{"n_layer": 12, "d_model": 256, "n_head": 4, "n_kv_head": 4, "head_dim": 64, "d_mlp": 704, "vocab_size": 8192, "activation": "swiglu", "norm": "rmsnorm", "norm_place": "pre", "norm_eps": 1e-06, "positions": "rope", "rope_base": 10000.0, "rope_fraction": 1.0, "qk_norm": false, "attn_scale": 0.125, "bias": "none", "tie_embeddings": false, "parallel_block": false, "init": "uniform", "init_std_qkv": 0.0427, "init_std_o": 0.053, "init_std_up": 0.0611, "init_std_down": 0.0611, "optimizer": "muon_hyperball", "lr": 0.00875, "beta1": 0.95, "weight_decay": 0.0, "lr_head": 0.00822, "grad_clip": 1.0, "warmup_steps": 200, "schedule": "wsd", "decay_fraction": 1.0, "decay_shape": "linear", "final_lr_fraction": 0.1, "batch_tokens": 65536, "seq_len": 512, "doc_mask": false, "train_tokens": 342800000, "steps": 5231, "dataset": "wikipedia_en"}
MLP neurons of a small language model. Each row is named by its layer, matrix (gate and up: input weights; down: output weights) and neuron, and shows model dimensions 112-239. Each number is 128 + 24 x the weight over its row's rms, rounded and kept within 0 to 255. A neuron's up and down rows have the sign that makes its largest values positive.
After each neuron's rows, "fires on" lists the tokens most often at its 100 highest values on Wikipedia text that the model never trained on.

L7.gate295 [108  92 127 162 145  91 142 161 109 155 146 163 145 138 118 151 113 154 160 130  90 175 100 179 128  84 142 152 132 116 147 120 141 157 140 126 158  89  54 118 127 135 107 114 108 148  98 147 133 126 140 129 125 116 105 104 138  73 112 174 158 112 120 136 140 136 160 110 117 155 112 134 151 138 133 128 146 105 107 110  87  99 140 145 144 124  87 136 118 124 137 144 121 149 148 136 119 132 102 205 115 114 115  92 148 134 113 100 127 137 120 187 112 106 128 130 106 126 139 115 135 116 134 157 162  80 130 113]
L7.up295 [164 136 147 117  99  95 111  92 160 144 113 130 127 144 117 153 123 119 153 135 159 123  82 169 108 127  89 132  96 113 134 105 174 102 142 172 109 109 102 153 100 119 123 109 133 181 133  75  98  95 142 133 137 115 144 113 158 134 101 138 162 160 106  84 144  88 107  82 139 140 123 134 102 117 106 113  89  90 108 133 164 125 117 176 160 127 161 102 146 104 136 149 126 114 140 136  83 127  87 168 115 105 145 138 142  99 112  83  82 125 127 106 135 103 143 122 129 173 129 106 155 103 164 140 132 120 127  90]
L7.down295 [133 114 124 111 141  93 171  53 144 112 160 129 106 174 100 102 132 138 121 107  92  99 148 121 154 156 130 135 101 100 136 114 110 131 195  97 138 140 146 125  96 121 151 133 124 117 154 116  96 131 129 118 143 101 122 178 116 112 132 148 150 125 148 134  85 147  90  93 117 147 118 117 140 110 112 133  90 140 138 167 118 135 108 133 138 134  75 145 167  97 117 143 138 124 145 156  98 144 151 134 110 123 161 141 133 148  89 143 128 121 103  73 122 114 118 133 114  97 102  59 123 173 147 132  89 118 127 110]
fires on: ",", " the", " United"

L3.gate230 [188 137 165 126  85 124 148 146 115  99 129 134 125 115 114 159  98 151 161 126 128 132 156 118 156 133 164 109 129 138 139 148 150 210 117 118 115 145 103 147 148 122 104 135 135 158 108  78 127 123  87 116  87 113 139  64 145 113 170 135 157 115 123 132 153 163  90 192 138 139 107 114 136 103  98 165 160 121 116 113 111  92 135 126 123 125 116 109 116 165 137 168  66 127 159  91 150  87 154 110 123 116 128 129 138 157 179 123 135 131 106 144 100 129 122 127 107 116 132 152 116 147 108 125 147 110 127 128]
L3.up230 [196 136 113  93 144 103 128 168 106 159 109 136 120 172 121 167  97  94 100 141 112 140 161 121 130 110 154  78 132 114 126 150 131 168 144 183 154 119 103 130 150  93 152 105  58  88  93 114 138 132 129  86 111 132 107 128  74 112 165 119  97 141 163 154 109 151 124 142 127 130 120 112 141 134 136 133 131  85 142 113 116 143  99 185  86 127 113 108 121  98  92  99 166 143 130  94 135 128 173 107 138 138 134 114 131 118 105 135 143 156 135 113 118 169 120 173 147 100 146 138  82 113 104 128 145 139 141 123]
L3.down230 [121  94 123 104  71 152 118 115 155 157 167 130  96 139 152 151 116 119 103 121 162 117 148 120 180 127 113 127 109 161  88 125 161  90 163  61 165  94 135 135  98 110 139 138 184 146  95 134 139 129 123 167 131  97 152 105 126 144 106 142 137 141 108  97  89 113 115  94 118 156 113 157 141  83 141 157 123 127 135 155 138  84 161  87  99 132  90 109 104 149 177  72 101 136 123 102 119 148 120 142 121 121 101 119 112 163 130 137  77 101 117 148 144 124 121 138 147 136 133 117 126 126 154 128 113 121 121 107]
fires on: " of", "=", ".", "eg"

L7.gate83 [129  85 117 168  92 133  98 152 130 171 146 128 144 188 109 125 179 102 126 142 155 135 149 133 192  98 119 144 155 173 149 112 108  95 122 135 127 102 125 123 158 142 139 122 168 149 142 156 102 141 139  82 158 107 104 124 150 131 116 135 123 116 137 114 145 105 185 100 141 129 121 104 113 146 129 166 142 150 118 112 128 136 132 143  74 161 122 105 120 158 100  68 113 110 124 111 120 164 165 137 109  89 150 156 143 159 126 124 112 130 129 103 131 124 154 115 145 136  98  95 115 103 153 158 158 110 130 111]
L7.up83 [ 98 149 128 143 121 103 170 164 128 101 129 126 106  87 103 117 180 183 206 118 152 121 155 149 152 149 159 148 152 145 173 110 160 168 141 106 116  98 112 138 150  94 115 165 130 160 159 118 117 151 157  81 160  94 126 133 115 146 164 147 105 133 130 153 151 135 154 169 121 127 154 154 133 133  80 151 150 134 125 124 143 167 106 120 106 162 133 113 128 128 127  77 108 124 137 142 143 159 136 136 117 132  95 138 176 134  94 131 141 116 100 165 129 141 123  89 119 153  92 131 135 174 143 159  72 153 148 119]
L7.down83 [119 105 105 170 102 107 139  69 133 142 152 112 149 165 171 101 122 146 111 159 125 138 116 112 117 142 111 149 126 144 136 108 138 148 109 107 169 159 129 128 146 107 140 170 125 117 125 113 135 144 138 139 126 109 112 141 128 134 131 109 113 141  93  88 133 138 171  96  82  77 137 128 139 160 140 129 146 131 136 161 141 125 127 133 145 107 126 102 125 146 163 107  99  91  98 129 142  93 146 106 115 140 140 123 130 135  89 153 119 118 160 114 116 158 169  76 162 145 116  42 128 108 138 139 145 141 139  89]
fires on: "'", "s", " the", "the", " no", " his"

L2.gate497 [131  98 119 118 136 147 123 123 129 136 151  95  97 120 136 139  87 149 154 151 135 111 112 129 111 116 148 164 108 161  92 144 155 164  97 103 134 118 103 114 159 127 141 125 157 103  96 135 147 116 168 112 139 132 148 142 130 164 141 144 141  97  85 129 145 101 102 118 151 101 132 128 116 185 118  95 124 127 159 117 121 122 144 168 135 134 112 130 156 117 143 101 133 117 130 117  94 126 120 205 134  98 127 117 180 146 168  96 134 170 126 110 148 131 119 172 118 120  88 148 145 132  94 163 117 159 105  89]
L2.up497 [171 142  98 105 112 160 149 147 148  80 129  82 108 160 144 166 117  75 118 108  84 150 138 130  92  70 129  99 134 134 128 127 107 160  94 111 153 110 115  98 123 122 133 158 138 145 170 141 102 169 149 131 118 150 113 138 146 150 123 133 179 107 105 133 151 155 113 109 179 129 153 136 122 148 111 124  90 131 146 156 111  99  91 118 102 114 112 138 152 107 114 100 163 123 145 108  92  86 143 117 117 152 145 156 181 156 145 129 134 155 126 114 113 136 129 162 119 114 126  90 126  92 138 120 114 165 100 139]
L2.down497 [138 139 179  83 133 129 165 156 131 116 164 156 139 118 116 113 104 117 109 128 105 168 161 136 113 154 125 141 128 132 161 128  89 162 146 127 141 140 122  93 142 182 131 124 105 135 150 142 132 126 113 131 130 134 113 103  83  95 126 117 104 107  96 114 102 200 137 159 112  99 142  74 140 104 133 143 109 125 118 112 104 155 113  88 105 122 122 108 161  94 130 192 138 129 117 148 117 150 112  84 110 179 158 143  83 114 116 132 115  81 127 136  98 141 144 127  97 139 167 142 155 123 121 114 121 150 106 131]
fires on: "s", ":", "os", "es", " of", "us"

L7.gate97 [ 69  96 115 116  91 111 124 168 126  99 125 127 112 113 200 123 110 127 138 106 152 128 130 133  96  92 162  98  87 103 135 122 101 123 108 144  87 163 123 129 158 107 145 131 117 114 131 140 141 111 110 153 108 130 127  84 118 171 129 107 128 150 149 131 115 145 106 151 147  76 105 122 116 105 118 166 160 103 156 109 148 120 114  84 130 120 135 121 159 133 132 106 114 156 146 131 132 127 148 136  92 111 124 136 104 159 124 127 162 163 167 158 182 168 148 135 113 132 168 115 131 126 153 151 130 132 122 156]
L7.up97 [120 138 121  70  92 138 125 123 153  90 139 167 110 114 118  70 176 105 121 133 142  87 127 107 105 140 146 128 115 120 106  98 169 150  94  89 141  98 127 104 134 126 136 119  99 122 113 121 176  98 101 139 123 126 127 120 137 147 156 115 139 129 152 125  92  93 112 122 121 161 119 109 100  88  72 144 117 135 139 123 126 143 157  68 133 138 128 123  85 140 118 162 142 107 127 141 137 122 159 106  88 123 145 150  89 125 137 136  92 140 116 151 176 124 159 160 123 157 137 118 134 110 109 167 121 118 111  94]
L7.down97 [113  99 134 114  95 110 112 159 140 120 122 116  94 128 149 105 119  72 115 130 119 124 141 150 126 115 119 150  96 120  95 120 159 102 156  78 150 103 101 126 139 119 111 117 177 100 127 123 142 126  65 111 116 104 117  65 154 139 129 139 152 146 169 133 142  84 109 101  79 142 138 127 172 111 108 126 108 110 128 144 113 158 141 125 133 146 114 147 102 141 138 204 123 100 146 114 146 103 138 135 136 141 141 126 136  97 161  79 136 170  91 110 150  93 144 100 145 124 128  95  80 105 116 112 111 135 140 101]
fires on: ",", " by", " of", " and", ":", " in"

L8.gate473 [100 100  82 153 138  73 161 118 111 159 144 140 116 130 102 109  99 142 145 182 134 120  94 102 147 129 123 119 146 163 159 142 108 119  98 117 108 107 131  99 134 136  96 146 140 107 113 138 127 128 124 144 137 188 123 126 150 183 132  93 137  82 123 111 133 132 195 112 120 142  85 122 154  96 139  79 102 113 124 129 128 128  90 173 147 177 151  91 114 164 122  94 125 172 106 144 138 136 166 150 142 128  79 107 146 168  81 122 103 123 151 102 176 157 101 161 101 170 112 124 128 119 105 122 128 127 104 115]
L8.up473 [ 80  97 120 167 134 143 133 104 143 140  93 156 103 102 142 140  97 167 136 160 152 134 126 101 113 134  99 115 172 132 193 143 126 127 122  93 104 129 100 139 162 114 139 112 153 102 122 158 125  44 119  93 136  93  93 142 158  90 113 101 138 123 119 122 128 162 150 121 159 128  86 115 115 106 128  88 128 179 116 189 136 119 140 165 141 139 157 121 117 139 110  75 118 128 160 105  91 107 113 161 120 129  97 134  79 134 125 125 117 128  76 117  98 107 132 116 118 144 144 119 112 167 145 120 159 134 137 106]
L8.down473 [ 88 107 112 127 158 115 159 135 110 155 102 157 111 104 108 135 141 121 154 118 149 187 124 144 142 137 105 145 155 127 117 109 106 119 148 114 151 108 127 127 124 125 197 147 110 154 178 118 103 135 108 168 116  72 133 118  95 103 129 151 129 159  92  98  77 137 176  88 133 152 108 113 122 145 120 112 117 126 122  76 151 163 170 148 128 159 108 136 113 123  93 122 123 155 162 181 132 140 139 154 134 132 148 109 149 114 103 133 115 108 160 129 118 170 153  96 147 158 179  75 106 135 123 114 144  91 146  79]
fires on: " The", "s", " the", " its", " their", " his"

L7.gate60 [156 108  74 112 123 130 177 145 101 140  88 125 108 152 138  95 136  87 149 124 142 127 139 132 136  84 155 101 137 129 125 111 149 127 130  94 119 117 129 119 152 116  89 114 122 108 137 160 121  98 108 103  90 117 105 112 136 129 122 117 126 104  97 108 119 114 122 148 110 136 111 167 110 103 121 170 155 110  73 107 151 124 117 123 132 182 104 170  96  99 156 128 173 102 119 111 129 127 119 151  83 139 152 107 122 117 173 157  97  87 131 148 158 108 103 134 125 116 174  99 117 130  93 129 139 139 110 130]
L7.up60 [174  99  86 134  87 132 120 144 113 133 130 146 135 127 132 122 144 117 130 114 128 110 103  80 100 109 147  97 106 154  84 159 153 109  82 186 112  87 149 101 128  82 126  89 146 153 138 137 112 119 127 154 122 119 159 119 128 126  97 152 102 143 129 151 141 122 159 124  93 142 136 135 132 159 119 145 146  88 104 148 109 130 107  71  86 154  75 132 129 133 102 125 144 125 153 120 122 122 131 158 135 119 147 102 105 143 147 139 134 136 101 136 185 130  86 152 107 121 165 104 141  75 106 146 131  86 137 112]
L7.down60 [123 134 134 113  97 113  84 120  97 139 107 105 146 130 134 130 110  61 154 123 126  99 142 117 117 135 156  98 106  99 164 101 129 116 132  74  99 144 152 140  93 136 139  98 127 155 115 144 135 104 137 186 138 109 171 119 125 148 135 115 124 125 160 147 144 171 107  87 134 130 111 136 138 111 128 111 120 117 128 126 122 117 109 112 100 106 116 143 119 103 146 146 131 137 117 137 114  98 116 128 135 166 118 141  94 118  91 100 141 152 110 111 147 143 143 105 120 101  88  16 138 138 165  98 150 100 169 118]
fires on: ",", " for", " in", " by"

L2.gate431 [104 133 135 174 135 129 148 116  90 123 114 113 111 145 105 140 136 156 113 142 115 159  93 137 171 108  94 100 124 108 126 159 163 118  87 164  85 127  81 118  97  76 112 132 124 130 147 149  95  99 123 109 103 109 120 121 150  91 170  96 136 184 127 134 128 125 102 113 101 148 147 115 155 136 173 102 112 112 136 117 132 102 177 172  82 130 135 115 104 151 141 126 104  94 139 134 120 119 153 138 139  49 135 123 130 133 155 129 116 119 142 140 105 164  97 115 128 151 159 158  85 152 146 142 129 136 122 153]
L2.up431 [106 138  69 112 152 150  83 136 107 107 151 155  92 115 100  89 124 100 149 105 144 144 104 117 147  98 125  85 122 151 131 126 117 140 134 106 113 176 142 159 154 154 124 156 146 166 135 128  82 115 104 105 125 151 111 154 101 183 134 107 140 102  60 180 115 123 103 136 139  77 106 118 124 162 117 128 185 128 172  78 149 134 113  78 124 159 119 123 100 133 139  95 150  78 112 131 108 124 157 109 130 118 114 115  82 122 104 110 155 134 121 139 113 107 160 156 139 114 116 121 124 179 131 146 177 118 109 116]
L2.down431 [110 141 106 133 124 133 101 129 125 148  64 103 138 135 114 132 121 144  87 158 116 150 122 135 173 151 139 150 155 126 147 129 103 104 110 117 113 162 155 122 128 140 106 146 138  95 143 147 127  94 168  75 123 127  83 148 130 137 114  88 106 161 110 125 123 158 112 115 153 115 137 159 149  87 176 157 148 131 126 147 116  68 132 163 133 135 164 142 147 119 138 141 170 101 124 103 140 114 101 122 180  89 120 159 131 163 174 126 145 124 101  80 151 107 143 137 126 101 141 111 126 121 145 153 125 165 138 106]
fires on: " her", " him", "ief", "ary", " other", " his"

L7.gate4 [ 91 117  87 141 152 140 123 141 121 123 141 174 159  93  90 147 159 112 111 104  92 175 134 115 105  69 165 195 126 143 150 147 138 124 139 197 132 120 148 147 145 118 130 163 145 155 159 159  85  77 170 110 127  95 114  61 112 139 132 130 151  95 147 127 113 130 140 130 136 143 134 130  87 109 129 170 106 105 177 113 135 155 121 144 119  88 153 123 129 107 113  97 135 134  94 131 144 161 148 103 120  94 136  95 118  99 123 129 110 169 131 120 123 154 117 107 122 171 137 110 156 121 139  96 154 116 143 118]
L7.up4 [123 100 138 127 141 133 144 132 117 105 135 140 106 124  82  80 150 112 114 109  89 119 165 120 162 100 152 110 105  98  93 127 129 146 127  87 147 151 173 100 133 107 133 125 130 130 142 175 106 132 132 115 168  91  98 109 128 128 107 141 123  84 123 120 138 120  94 170  94 144 116 181 168 115 126 136 139 139 140 126 133 178 148 154 126 124  57 140 134 151  78 125 127  90 107 164 176 122  90 133 118  76 113 110 117 154  92 142 150  84 178 120 163 114 177 145 150 175 113 100 109  97 116 178 138 167 138 159]
L7.down4 [108 144 142 123 139 109 164 101 154 131 147 139 128 161 133  98 116 191 122 116  96 150 144 139 131 119 103 131 145 140 141 172 160 175 103  95 173  96 167 111 128  96 132 153  96 163 154 155 168  77 123 151 115 129 103 127 120 140 120 124 138 142  86 119 163  80 119 128  81 101 124 133 174  80 164  94  90  87 180 141 124 135  99 152 108 134 101  82  85 108 121 121 123 113 129 152 117 139 129 131 119 117 119 130 115 108 107 154 109 122 155 101  98  94 123 169 140 119 136 145 100 124 129 135 145 112 148 147]
fires on: ",", " the", " as", " was", " first", "s"

L3.gate250 [150  99 105  89 100 136  78 154 112 143 115 123 144 102  89 120 151 118 106 120 124 121 127 143 138 133 114 123 131 116 127 112 128 144 105  73 147 112 144  98 149 166 141  93 152 122 156 145  76 105 121 104 139  75  91 118 104 113 118 148 142 139 108 133 111 111  64  95 155 134 164 104 147 147 132 151 152 134 109 122 106 111  87 113 100 149 110 163 154 126 182 118 135 158 128 144 109 102 118 163 136 135 108 138 126 140 156 174 167 153 103 103 125 130 141 110 136 131 142 147 167 156 155 146 100 123 136 143]
L3.up250 [139  98 145 182  70 124 153 161 147 100 162 101 100 119 127 134 110 152 113 120 122 126 100 159 144 113 141 103 116 144  79  67 118 113 121 141 135  94  81 116 107 115 126 169 131 128 127 108 116 107 155 152 122 124 133 103 146 160 131 119 126 122 119 146 144 129  92 100 122 129 137 133 143 134 104 163 141  89 124 144 109 135 131 135 136 137 104 134 143 144 152 136 115 163 129 140 153 109 116 107  97 142  80  99 107 184 150 126 138 124 146 123 128 133 153 119 102 147 102 146 148 138 112  73 121 157 148 132]
L3.down250 [115 115 117 138 126 136 155 150 116 105 116 111 131 169 135 102 168 111 122 111 120 122 113 156 156 139 157  91 173 127 130  92  79 110 124 128 154 136 113 136 161 115 138 107 102 154 151 106 114 126 148 152 120 174 174 139 127 123 132 140 128 133  93 102 144 155 161 142 102 109 153 123 133 181 129 162 140 131 128 135 115 138  91 125 143 131 177 122 165 132 123 158  96 141 113  92 152 154 116 125 142 136 139 160 113 125  56 128 112 148 120 111 104 149 160 107  87 134 168 134 105 101 144 101 136 107  99 148]
fires on: ":", " of", "du", "do", "ino"

L2.gate701 [122 155 151 179 110 133 128 127 165 142 166 177 145 145 139 117 128  82 124 130 154 186 100  90  88 144 126 119 141  88 137 159  81 144 107 122 162 119 166 128 112 143  89 144 124 166 146  90 140 127 153 128 117 109 132 126 143  94 163 122 139 159 119 139 109 114 149  97 132 132 143  97 147 126 153 197 122  86 147 125 134 146 103 135 134 153  79 147 129 137 177  95 151 138 136 148 101 146 170 114 137 146 149 110 105  97 152  88 107 128 153 176 115 145 120 112 140 174 111 111 140 120 118 137 115 161 120 168]
L2.up701 [171 132  96 144  86 120  85 136 134 126 145 146 124 124 112  83 159  96 117 159 183 110 123 155 124 125 145 145 146 131 138 129 104  96 141 146 151 155 164 128 100 168  93 166  76 103 106 172  78 137  66 140 163 168 138 149 166  87 106 113 161 125 114 151 114 108 165 145 124 105 115 144 142 120 157 133 116  82 115  95 102 104 165  91 147 124 156 101 164 144 134 160 114 104 142 173 125 143 130 156 151 126 113 152 131 128 108 122 162 111 153 147 112 177 136 136 184 114 159 187 105 116 157 124 134 179 128 159]
L2.down701 [152 118 138 173 137 145  78 139 142 128 174 103 141 100  78 122 110 103 128 127 135 144 139 147 150 160 168  97 175 151 154 131 164 148 104 154 148 143  86 111 168  70 102 118 163 137 133 126 161 133 123 123 135 141 104  94 156  80 128 104 113  98 150 173 120  87 148 113 125 153 100 147 115 133 143 129 111 109 110 128 110 123 185 102 156 120 129  83 132 141 140 131 144 101 135 122 116 204 123 106  99 131 129 110  98 135 112 107 116 137 149 149 145 105 119 131 137 139 136 132 131  92 161 138 106 132 178 156]
fires on: "|", " |", "s"

L7.gate201 [ 98 144 138 125 119 126 103  73 121 127 111 148 113 119 146 166 143 117  93 162 126 164 149 126 168 126 109 102 121 128 160 142  78 136 153  90 152 101 102 168 134 132  95 153  83 153 136 182 127 106  75 170 166 125 106 135 112 199 140 118 154 126 110 136 148 135 139 128 123 138 122 110 118 141 111 171 160 127 121 126  60 138 103 153 125 131 111 121  86 131 130 112 140 120 145 152 123 105 150 122 162 175 101 140 108 154 118 137 115 155 128 145 124  98 113 141 148 146 172 125 122 152 142 115 160 164 114 135]
L7.up201 [126 164 136 115 100  99 131 117 147 154 155 136 133 130 183  77 162  98 129 135  99 128 112 122 128  93 110 129 144 168 105 126 100 155 132 148 132 155 137 168 138 125  98 165 118 108 120 163 143 146 135 104 110 111 139 176 139 107 112 120 119 143 160 145 121  92 145 118 132 121 107 133 154 167 113 157 156 134 139 126 101 141 116 148 161 137 116 124 152 141 157 152  81 127 148 134 103 138 121 125 200 130  67 109 130 120 136 145 103  80 106 143 112 125 141 133 117 155 161 127 115 123 139 113 199 154 124 139]
L7.down201 [145 138 136  91 128 182 118 105 162 145 155 134 166 137 129 131 155 114 102 127 130 151 200 101 158 142 139 104 136 118  86 128 138  97 164 145 107 148 148 115 111 147 114 136 153 136 101 156 148 129 138 124  93 121 121 143 107 121 144 100  99 111 157 177 117 101 123  96 109 114 116 144 146 109  87 136 116 163 109 151 121 125 115 114 160 136 115 128 103  90 133 137 116 109 158 131 133 104 158  96 101 126 126 126 117  91  96 141 141  94 145 142  89 103  99 125 160 108 156 114 131  92 160 110  99 154 140  91]
fires on: " |", " both", "|", "9", "0", "1"

L2.gate388 [145 137 112  74  71 161 155 137 108 122 148 156 100 167 104 163  97 131 103 152 162 139  99 140 169 143 116  80 168 117 148 143 121 144  93 135 122  96 110 109 133 100 135 142 181 141 145 136 114 114 104  97 111 108 109 133 131 135 134 117 143 146 139 141 115 149 100 111 113 134 118 127 101 147 105  83 123 138 153 130 151 127  99 128  80 109 150  73 103 139 116 137 103 109 123 105 115 129 137 143 138 120 141 122 175  78 108 125 171 116 165 109 137 133 106  85 125 113 148 163 114 161 109 102 131 168 112 117]
L2.up388 [178 123 136  87  80 122 138 137  98 119 192 182 129 143 126 202  93 125 104 127 159 135 117  92 166 124 188  91 129 133 153 172 118 170 105 127 167 138 111 112 109 108 123 145 139 158 147 144 124 163 158 115 105 115 108 134  95 135 157 141 152 149 107 147 130 169 102 126 125 113 151 124  97 132 113  86 152 114 141  92 145 154  89 145 117 110 119 132 158 109 123 149 124 108 169 109 122 118 142 105 101 122 128 150 160 126 138 115 154 152  95  98 120 137 115 120  76 139 163 135 140 148  77 148 138 118 150 116]
L2.down388 [137 135 136 136 150  79 123 137 120 133 122 155 144 147 126 142 109  91 130 100 135 116 132 108 125 133 145 110 133 141 111 100 162 128 157 132 150  99 144 101 167  86 141 152 122 125 136 125 128 149 134 132 137  99 139 176 126 165 143 120 120  70 114 128 135 139 130 122 127 149 124  75 133 159 125 117 165 116  90  78 114 115 135 114 162 141 104 132 153 106  99 163 106  90 111 131 145 129 131  99 106  68 135 131 128 167 140 108  95 118 111 141 115 143 159  98 101 127 152 117 112 104 137 128 147  63 174  94]
fires on: "\n\n", "=", " of", " In", " such"

L2.gate594 [125 119 111 140 137 135 151 142 166 123 118 139 118 162  71 134 118 130 107 187 158 113 144 148 135 150 116 126 134 106 108 164 113 113 136 119 115  94 118 132 133 142 139 150  79 130  91 129 174 140 104 160 114 104  84  77 154  73 144 104 134 171  85 159 114 112 162 116 133 128 118 122 181 119 108 111 166  88 131 117 142 109 121 125  86 106 103 165 125 114 180 135 107 136 193 108 121 152 115 109 129 144 126 137  81 154 109 109 151 129 106 144 143 122 105 137 166 113 144 166 138  96 149 114 133 127 111 175]
L2.up594 [111  81 121 174 119 142  96 129 112 162 139 153 122 112 113 125 141 134  68 152 140 115 140 160 119 154 137 105 137 165 128 125 128 142 136 123 131 123 155 146 122 102 104  91 117 119 125 148  82 135 121 134 160 154 127 125 134 138 122 117 126 133  92 109 115 145 130 103 126 115  94 142 112 177 127  82 138 110 110 160 148 118 117 122 150 181 117 131 135 170 171 140 136 120 159 166 119 153  76 155 124 108 133 112 158 128 128  97 171 118 119 118 140 124 132 103 156 163 138 128 163 104 172 120 114 139 128 174]
L2.down594 [116 122 122 174 112 145 103  90 134 135 139 108 164 111 111  67 134 126 127 121  93 109 108 128 191 159 150  88 180 151 105 129 108 106 122 160 122 134 119 133 147 133  93 133 167 161 108 122  85 138 120 156 132 108  87 106 139 102 118  99 129 116 132 118 172 137 126 101 106 107 152 126 127 146 117 114 135 116 131 134  89 158 113 122 114 128 120 123 128 125 163 161 178 121 112 129 137 133 132 120 121 137  97 165 112 161 166 135 127 126 115 141 115 111  85 144 124 163 148 172 162 135 162 145 115 105 119 167]
fires on: "|", "ol", "po", "elli", "din"

L7.gate81 [158  98 136 115 178 115 135 130 112 148 165 127 102 131 138  87 109 135 175 108 151 130 116 129 179 161 176 113 114 131 142 176 163 126 102 120 100 103 144 112  94 116 138 157  80 136 132 162 138 119 123 129 134 133 134  69 112 159  99  92 110 156 122 226 141 136 108 129 134 124 133 141 134 110 156 127 165 120  96 117  70 143  99  99 105 160 130 115 130 150 155  99 121 131  95 171 107 131 149 148 131  89 127 124  95 168 156 126 118 120 132 159 178 128 128 127 101 142 104  92 152 149 110 114 123 134 124 134]
L7.up81 [113 101 106 132 144 111 156 153 128 101  94 145  70 141 130  86 106 107 122 101 143 128 163 138 128 128 119 107  86 113 100 168 178  99 136 103 181 106 155 111 101 130 136 137 116 110 112 150  93 128 116  90 126 127 152  81  95 168 141  92 133 108 135 157 136 122 119 110 166 120 198 162 124 169  98 148  90 141 113 104 129 102 122 125  99 136  87 127  97 124 156 102 155 161 152 145 123 143 123  95  85 148 144 101 118 151 116 158  93 153 178 118 121 107 163 154 124 128 153  78 132 138 112 128 138 123  96 119]
L7.down81 [141 105 100 154 102 128  81 137 151 115 108  98 139 103 144 175 127  86 107 183 133 109 105 137  83 126 117  66 150 100 142  84 106 127 133 120 125 113 139 114 151 100 134  88 147 103 130 137 141  87 135 149 115 126 143 145 119 157 110  99 113 132 137 104 124 151 159 124 122 126 128 160 158 137 107 120 146 110 118 107 129 131 124 121 119 130 129 139 113 141 102 162 136 157  97 120 166 131 158 148 125 130 177 112 141 149  94 141 116 130 118 145 110 145 143 128 102 137 120  83  98 112  90 166 159  99 155 113]
fires on: " as", " of", " to", " in", " began", " by"

L6.gate14 [133 150  97 115 131 118 127  97 122  96 151 172 154 138 117  94 127 124 140 168  65 124 125 150  94 154 177 148 106 153 166 116 130 122 123 103 106 123 135 129 147 163 142 157 143 107 129 141 184  99  98 134  84 158 147  95 104 107 106 133 126 115 141 156 155 124  99 113  90 160 118 153 127 138 103 103 124 127 141 151 143 104 116 137 135 170 132 101  96 121 155 142 138 151 101 178 135 113 155 147 141 132 117 120 103 122 126 139 173 125 136 136 127 113 106 137 133 167 124 129  97 116 103 124 145 110 114 141]
L6.up14 [125 134 122 129  90 111 136 133 128 133 105 139 164 193 171 174 122 103 133 166 108 114 153 136 134 118 114 122  80 108 127 121 130 165 119 175 131  97 114 119 147 161  77 133 132 119 131 138 109 157 125 142 130 156 164 104  77 176 104 138  83 130  98 138 116 130 108 133 136  90 139 159 120 195 104 126 128 142 152 109 136 151 148 123 131 132 151 126  75 151 126 151 131  96  97 104 106 130  79 104 148 145 120 134 116  86 120  92  80 148 144 120 112  90 145 128 142 141 139 141 120 156  86 141  98 114 131 129]
L6.down14 [179 139 129 144  91  85 138 102 131 155 135 146 167 114 155 155 118 115 101 122 100 116 159 121 105 166 101 119  65 125 138 144 127 145 180 142 134 110 128 113 157 126  41 115 119 130  89 129 105 138 104 174 104 129 148 108 103 112 116 125 104 128 118 166 134 122  91  97 135 127 133 128 129 106 113 121 110 102 145 113 105 126 176 140 129 154 126 152 129 104 107 117 130 106 143 116 154 151 156 113 158 130 205 137 134 124 133 153 116 135 100 105 102 115 151 117 123 118 147  96 122 110 102 160 179 134 119 121]
fires on: " to", "-", "–", " under", "|"

L6.gate571 [114 120 164 155 145  84 114 124 104 126 135 116 118 128 150  71 137 139 122 162 105 188  92 165 163 133 123 149 155 112 157 139 119 118 109 139  96  96 112 127 145 121 143 108 144 174 110 144 117 133 166 134 103 130 157 120 153 124 140 134 175 153 110 125 108 130 122 103 142 111 145 147 127 138 140 189  67 151 135 106 143 163 111 125 132 123 114 150 139 136 139 122 122 149 106 161 165 161 130 111 138  86 133 129 114 149 146 133 145 110 129 150 140 110 171 143 122 190 138 135  98 137 171 127 132 111 146  84]
L6.up571 [120 136 127 109 124 145 128 125 127 152 134 139 111 111 142 111 112 168 133 170 115 133 148  93 145 115 143 137 138 131 136 116 111 122 140 116 135 109 134 160 171 101 174 149 132 166 144 111  96  95 156 140 120 108 105 174 153 121 186 169 134 113 158 129 155  76 146 134 145 149  90 114 113 128  93 138  45 176 127  80 146 159 111 179 114 147 120 123 112 126 112 126 142 100 155 167 123 118 157 134 131 115 131 121 150 138 118  91 129 110 115 150 158 139 139 114  93 164 146 133 103 166 128 154 156 117 127  51]
L6.down571 [ 95 128  97 114  91  77 153 142 126 111 132 145  96 167 113  99 137 172 123 128 127 144 149 102 130 114 116 186 120 150 161 140 102 160 166 151 122 139 109 129 111  96 134 155 114 169 133 116  91 135 159 112 153 139  94 148 109 138 149 161 110 117 124 138 129 113  88 129 111 152 110 116 116 122 105 114 120 141 149 116 149 136 125 162  72 140  66  95 138 127 105  59 149 140 135 163 135 124 122 138  93 119 185 123 143 109 108 131 102  85 101 142 117 104 138 150 116 123 101 100 119 196 160 187 141  89 137 141]
fires on: " the"